{
  "n_layer": 13,
  "d_model": 384,
  "n_head": 12,
  "n_kv_head": 12,
  "head_dim": 32,
  "d_mlp": 1536,
  "vocab_size": 18563,
  "activation": "tanh_gelu",
  "norm": "layernorm",
  "norm_place": "pre",
  "norm_eps": 1e-05,
  "positions": "rope",
  "rope_base": 10000.0,
  "rope_fraction": 1.0,
  "qk_norm": true,
  "attn_scale": 0.202,
  "bias": "all",
  "tie_embeddings": true,
  "parallel_block": false,
  "init": "normal",
  "init_std_qkv": 0.0246,
  "init_std_o": 0.00482,
  "init_std_up": 0.0246,
  "init_std_down": 0.00482,
  "optimizer": "muon_variant",
  "lr": 0.00138,
  "lr_mult_qkv": 0.7,
  "lr_mult_o": 1.06,
  "beta1": 0.95,
  "lr_head": 0.0059,
  "grad_clip": 1.0,
  "warmup_steps": 39,
  "schedule": "wsd",
  "decay_fraction": 0.816,
  "decay_shape": "pow",
  "final_lr_fraction": 0.0,
  "batch_tokens": 32768,
  "seq_len": 1024,
  "doc_mask": false,
  "train_tokens": 312500000,
  "steps": 9537,
  "dataset": "wikipedia_en"
}
MLP neurons of a small language model. Each row is named by its layer, matrix (up: input weights) and neuron, and shows model dimensions 0-127. Each number is 128 + 24 x the weight over its row's rms, rounded and kept within 0 to 255. Numbers have three digits each.
A block is one neuron, or neurons of one layer that tend to fire together. After each block is what it responds to, as a language model described it from the Wikipedia text at the highest values.

L10.up690:067159115121103165134096137141114097133074184122144115138123143122143141121120147130132145111139154063137128175104138145113166092091136164120100104138148177119136094155183158098135169146169111149112161155135101113122129105101124110114120101123107143123143148129116090102128149145134089137126126112152113112146127152118113112134181139127133124106147153121098147151137161118153134137134
L10.up855:100148099091173163168127141096096118118124164114095134127081120075135151082128139113084135110163150070097076140096117118111145125081140101152095131134143147133133103171099086130144155123140144181142118135163137087161140109133126119142126121115121128127157127166114071101080158142151134158130126116102152124120117130112141158099099168124136133136146141102147146108100150159102074163127
L10.up894:123085091086118130169152127104132085096132184167117161124152097177169139100114104118154126106114128095100096114121118126123096120085128102106142114135136103142101113166118138137140145113123113155138127111147135075116098150098143134102122110117162154137079134156128103130125124137142115156106087121135095123121120131115183127079142109130161128156141134134107161189107146118138126110122
L10.up1244:154092101114174130115134132127132128109121123126131110146155114125148133104104143124144139152136098074119133154134121159124150126089137122106159134161118143124118122157172182107117127133116153140143157137145126143131134121106140049158113147107147121120064089123096127088131140141152138144149107113105116109147149120127106113116149099152118167118153151136096157152149136159142156158130
Description: Inside quoted titles

L7.up641:112123131161118110126143153170124124126153144073134128138155125164105122127152123144152136127077132118105090134121096148141091114114152117106147126131144116120143103155191089167114104080104130101134161142119162076104118116122123150147117093100141112119117115106136124125155095113160112146133093124153108143158140108118097151129115174168144129098116145128133134098139104124118095152133
Description: Unit-completing tokens

L6.up87:128170135118131121134108126115054129160135168113132115112127150124131114075142133169159101159151158162123144143137143122108091125116162151137126173128125138110135096116109091167157104132118141177089166145124118168102131100105105150096125108119130140154117100132106124115143152110165150156136144132139116125160134115131134145163117131113131118099108108101127147109164159189127128088119
L6.up136:150137138127158119121078130166147103070177125147137144163155166128107156101141151151099117112145149107120119145120130116082123095107107125120127135134129104121136120126137124098150097161168154160123103134094155141100136097153105156138110109128169149158117134128109118122128107136101100143127117121187149145142175112134144122188093140146146107150108099111127127154149166079131092148171
L6.up249:093123114160138075161147122121163162130129097148139075149157172138146126150125126123148161127111104163111116098121126130122134114114115147137128136151099116099169126129100149148155108090133077144158143162161129166144144125102134110149177120120144123104140119152153116156132138125129091136120157151078124151129112108129134150115119071133124114148136149087111131115158130144101177134131
L6.up311:111141087148150142113176120134131137129151048097125082094125147096112113142143125075138113116090105132164154162139171116133132164112154104117134095178074064144122148140096138134101088124086148100132132070126083103073125151125132123133122091120110139153155074109139141123100142133124125095118092130146127106143098155126151115133134114180177105128125152118100179143136173086138141144151
L6.up451:114147149128099144133140144105146100127125093138125136106110114146154150127127134173156112117118106113126164116171129126142153111131107142102181161169109097146169099135116151135163121113111126091103115133126108122103140093114130114074131146220166147200139141114112181058123125125172114099123135126163132101137126087127101156131143091128124112078155127085111144120140086109145106106155
L6.up475:128173091105101108148131106112164199159126093160151128122132128094113165117140107131119126105109132147091108091154148092168131106114123088166123130126106138134170139158078118150130129141138116069132144138165140104139133170136187125104136090148151115139099119099123130146124130109115117109109140100164105173083122136129153136134149138154094116124164150113127131120097116159126129113143
L6.up497:119151162161108152106079108109092176108160118137080120185152167137123132139145126128127117147133132144130123154091144129124152114103077125170105162115115134127063064096085152163111133152163099133153124107144138155119128134128143103171116132109088110116175129148117114144165111116123098114138122138125117143156122139114119069146166097112106112121101132125101161115082126090139132145173
L6.up696:132093158112121123138134096145093155124136123134093193177135099136127146094127121149114135144094138162147124095125135087142125119099122115147105133134138159114097123147133110147128146128120113126139105101152102118162125131074106088140147143119131108146126080117117119137117083122087199164096105153158111122094148146112191121141113117106148099170093118106154095122142134110115156142148
L6.up748:151101150142073097132129157116154143146121099133156161129125142136156124117150098157153122132106127085112149146095142138131116099122114127137135136145124149150149121124133115132136143092143123133088106102099164153125117173136119157105079108113161150162085123108107092114128118167081120105176140146131164128140129113105136111122147108148083109168124106167146099132124089160105142175174
L6.up975:150113141133061132121112094126117156123092089082113132121122139159120116134099093153128118140156165156116120127114147135166168130151116171142105140131108106155103106113147133149102113131092117092135132156094084118106160105147108131101113120102141115137131105125170160121115153111137130112126105117164118093085120127140142161108147098126137123195172150163136114126121128114131153113120
L6.up1005:130132113188113142124132125114142129142126153107130100129190146176152111153077122154172124093155142117120120148118123075142147098119130115119170175110150142180107144145150139087125070125127089152134153159159081092139094110107141148118091097119083170139102094144124158154147111100200123095120067104124153137153140083143113127140121110153161116137136125148148134111157134125148105134096
L6.up1007:121129188142116088112124131140144068144118083156145093119158110123085161145106128082118139131139118162124118143128122153138093164097103141157133135088140109131104154157130083166107145133134132112147134066185114086119124103148145070142103117080159128164117128119120126150116131114148095127089113155162100129103100124126147114127134106143139139151132112137129153119141125121103110143132
L6.up1073:100166140122120105168131126153142134121130121105133072118126161104169139123140114156138136131127141146158159147156150080100125134139107108106152134130106136133115102139146072129107118135101123126135146109142182133135114101128112100156092136167173137166131110077141137127129126109176145111175141156142164161115159062123103098105108128144102099147138141120127111112138118112149119159057
L6.up1102:100139108164101121104178130170150133108161143129138133105138107144107082186122129130098134118145125087115159133135156119140142139054124122108135160113140147153109072073093148123186119164146160101119175103128127142125111094139157148127127101113135128140124084084122141108141125128126127096166123132101119122146162103136134124155148137165136106106140151163136141133143095142130107124140
L6.up1173:168086130136144116162104117196110131147076175087100115146134142156128123131117142107181130118105188120159129113174143145083081146110117112117161146124113099106157142114120120144119161127129102140138101084121054143099093200141156127162141140126137124170133101175132133135124133117110142123158112124100116137140123111090148131109101101118132119161130135134153120113129129107114117124166
L6.up1331:093118131163096102123141152143127142140096116111140115136101167108121117114120080102148123137096117152131139160124119118177171138108121111182118160132129143130141108137103119127141143131149121118187146120133137136111145166144188094129107102113139112147138068140124124138118139145164131129170144117158099122098125082164147135153110146117130076150107098161116185109135111112136166187103
Description: Final piece of names

L6.up49:138103134152100140114144136102100131113114158135106105108153166138112089156147085102104124143132123081157113139129128140157114121146164118125140109155089066129118090181127083108134098200130124142138083103116095126154100150136145167133108097123159111155137128115125140113109140138104105116137097135121150094152127088112176134112095136151137129142145152151161105135111155126087108163096
L6.up64:146102175116128047115106150129112119141158160177112169159144143145086144121132120159125155113117119107122129123123086144122140122148152139170099126073113151159098108111134159125169119156099152126088145144173131151144125105129135129100164096065120133108076149134073121146116121135166087173130122148130136127125138140141097136087122098122148165105139098069145140126131087141115098101103
L6.up154:147111148125119128111158086115111115153129119120140114132121130082129144121138106148101132131131160124143079146149100148151128125132135112137126138141131133076116110110123121140174143207078129127145144122132168129141105142116130161076120116117137124125141118110150136149109169148175163165127120176125113135163138100125150108174095101119129142176054128134159139123115092111070130127128
L6.up198:086129135113157143123125171095110110126149157129164103098113143138107124099071128104091162154121137142150100076168086103146142136123112092135135098175111118125109102122116137143164101134122100104173099102111094119111115141123133149132110127113113142137100103108108145151110149123139085119170167105142130162131170120124117111147124142099119142148127122104165164128118116144079148090199
L6.up263:097125147158080108112110127111128145168124147105111117121146124147119099121120100144108149162097108111113121158103090129130157112112163104156165160115155131104121145103148132154191150119141112130128119126111121150122182062142120140074090090123113157121113153132130131117134144117142118145167107094105185117105105117126113147136108132114146161132124180137155128147121106133150148162126
L6.up473:140105097125163115166139121064145163130092133097189187118140150129118110115101106131104160149105153132079111127125160129121123114109168149121143163116120145166088152186117091127137149113136142147110148117107134153102101123124105131147137137131122140115136153085111155116095141097089135095142130115098094134130126119133089141114133068132121148078080122123089119101131137126115152088124
L6.up626:105093129109135156138164154127164151107150093113134156113116116166129129142116116122082143148114097102112134165144139102135165134133111159121118145113128151104135137149145123139089146139165096083112099140126132157114147117124145115142078104165155106136131130111145138105150100081111149091126104153075168114093129110118117111105124098150111109130145103088116087122083180144126106133137
L6.up800:117118160154126072069174136087103115150157095113118118120121149125122103157155139152089118166169092124154138137140131152082106122136102145106141155141093158164110110166132122126175135165167161045125097088160172144123168135122093112140136116100124121127113100103112162118111176086142120138116119085099165134124154139131125119131135126113165114172108157116128144135121135108096122153088
L6.up835:132135098142163104109135149162144104114142151115083131092137112166130166130110124116160147155097115128136129127167154100137153105149127098152140116122106125095112103119145109126162152064127107115159084119140086138116134151057155126089086134123142118111138147092172128147121165122118128114125111108110147124144151138140133146123139168148127121145149094140118126155127150121126056126129
L6.up919:123069154160134100094145114147123172175133128096109119125159141111162142161118131112150135100151137135136107149138164113098140137099113155117111153104108176117141175164120129136148134133162089167134153074109115118085156129119142146139131113118120132082067100112138144113110140145164193143149137117072139163084079103122141147136122154116118078081137059108115161092148117145128109113110
L6.up937:153101156083125076163105123106137126114211114082092150125138172155084119098110151152149072138111110109149171110109153103104170133166123113111130075129122113135142143106120110152116126121176139126140113099147135089147108105101119132146149139128128145113090114117084108130151136118119121109152099094092126126129119138148130147147122148194140146099147126133126153113137155158148104136145
L6.up968:127104084125115154171143099113154139130128132120129181114101104098111130118092137143122143142137097084140105131112129116131122115141096151134138089119131155119108138104108109116127156105109109110090181141107171124133137103129135097121132152124112117133102087173104117103083156122145047098134119089125127119117163142124111140152106089093156130120167111139125160114136125119135090151126
L6.up1187:112148127097130152116158105149089155141143133085107111158132119111127105125152125141133158112116102154131136125138060102151158149127110101131135142155112135107103098135144164124135135156128109124124142144120170115162133092089148153164141145108142117116120158105112161176120185129085145153163098156171114123101098134103120110135095138135132137116112079105100141141120101130163130122147
L6.up1281:163134089123144161149156128146112135109107118143114122089130112122148136167051141109143147130131066059156130127121100106123158048096145096106136109119103159128103112141115167101115112141156158137152099141154138125102143126132133123154128147152161135137099155113144122110078175141172115086085125122138118132148168134097092133141126144147127150097152123113090139119152137129143119130125
L6.up1347:145115102159143144124105143144094118140112099131120146163134119150092160118159146178115142190111119135122138152135101101098156094136123102152146127142133130134104105105126103157178139161121104165133140156158122163136075083096154141133075113097120124109143155126151155100127105149147137116187090127167143155154090107132092140089134122153080130167076106138131121137112138132164155134136
L6.up1532:146080117100105095088127113140095143072137170127137095181129168121123158135150119149093067147097134155164086122096134133109117089101130131098123117155120156160050147142131123119105136143122169117136104125101115152116106132132102153111117113164158153166146120108113141119106178132131103162109143143130111141113117104134136103146122105112098150141136140131111184126158138127144090161113
Description: Inside multi-word proper names

L7.up1354:137107114137178183136127147142096096100114114116127114097142092122179131119079111128103170127085124087142079093126104072137131102084115109085189110153137169098100125150097160075118115154145153116143153138135153092114112115138127112120142121144154127134107137103115139096147155160144119080149114131105121116156181152075117133103127117125115133107111151109093126168134112143159124168119
Description: Inside proper-name titles

L10.up678:164079143137156147117117082128112176130084140123118125103137109146078079128136098134090104124118121166142144124106122134139150095151125119122133134154102161099099093115099116107150089116097036090108097162128128126111119155151112121135168126150071091139101121124132104117137088107105114174130118150138168096130130109106170144120169152123130100150140152126091122123137112174121155088142
L10.up1091:101106090143132115154111116109136162125153153122099152143147135125127114138116139108113099122104160137108135135131106107121135149097159118112119144104154108098141133091124126095139160051108126095173119143133145112153134126146130074146149117098079159160083133107153120128123077119102136183074079148143126113143178085123138145135116118145103102088121111111135084132109166131136161099148
L10.up1107:105131120154138135147099090117110151114182103139123176128115138112133090166128103129135078130090154141112062135099149095150114135125122133149169110117151126106135136090107119135172129064128071099110097083134120133113121106144141137170170108131106121116101125138117147129098125136152110125115125135159079133101131084114180089173139117134152096123176087096142120095138059144107111137112
L10.up1282:137057146130130144195094114138091147085100124129117154117132104144162118145102089162122110115146120107104131113154147114153145094127128112149164141129131121133129078090116143158164121072148087072118128114153118120161140144151111104088132129144125113146109133094157131054170102181102147132107111124114118124118147087141116116137144142137121124112130127088104122104122128102092173142146
Description: Infobox and table labels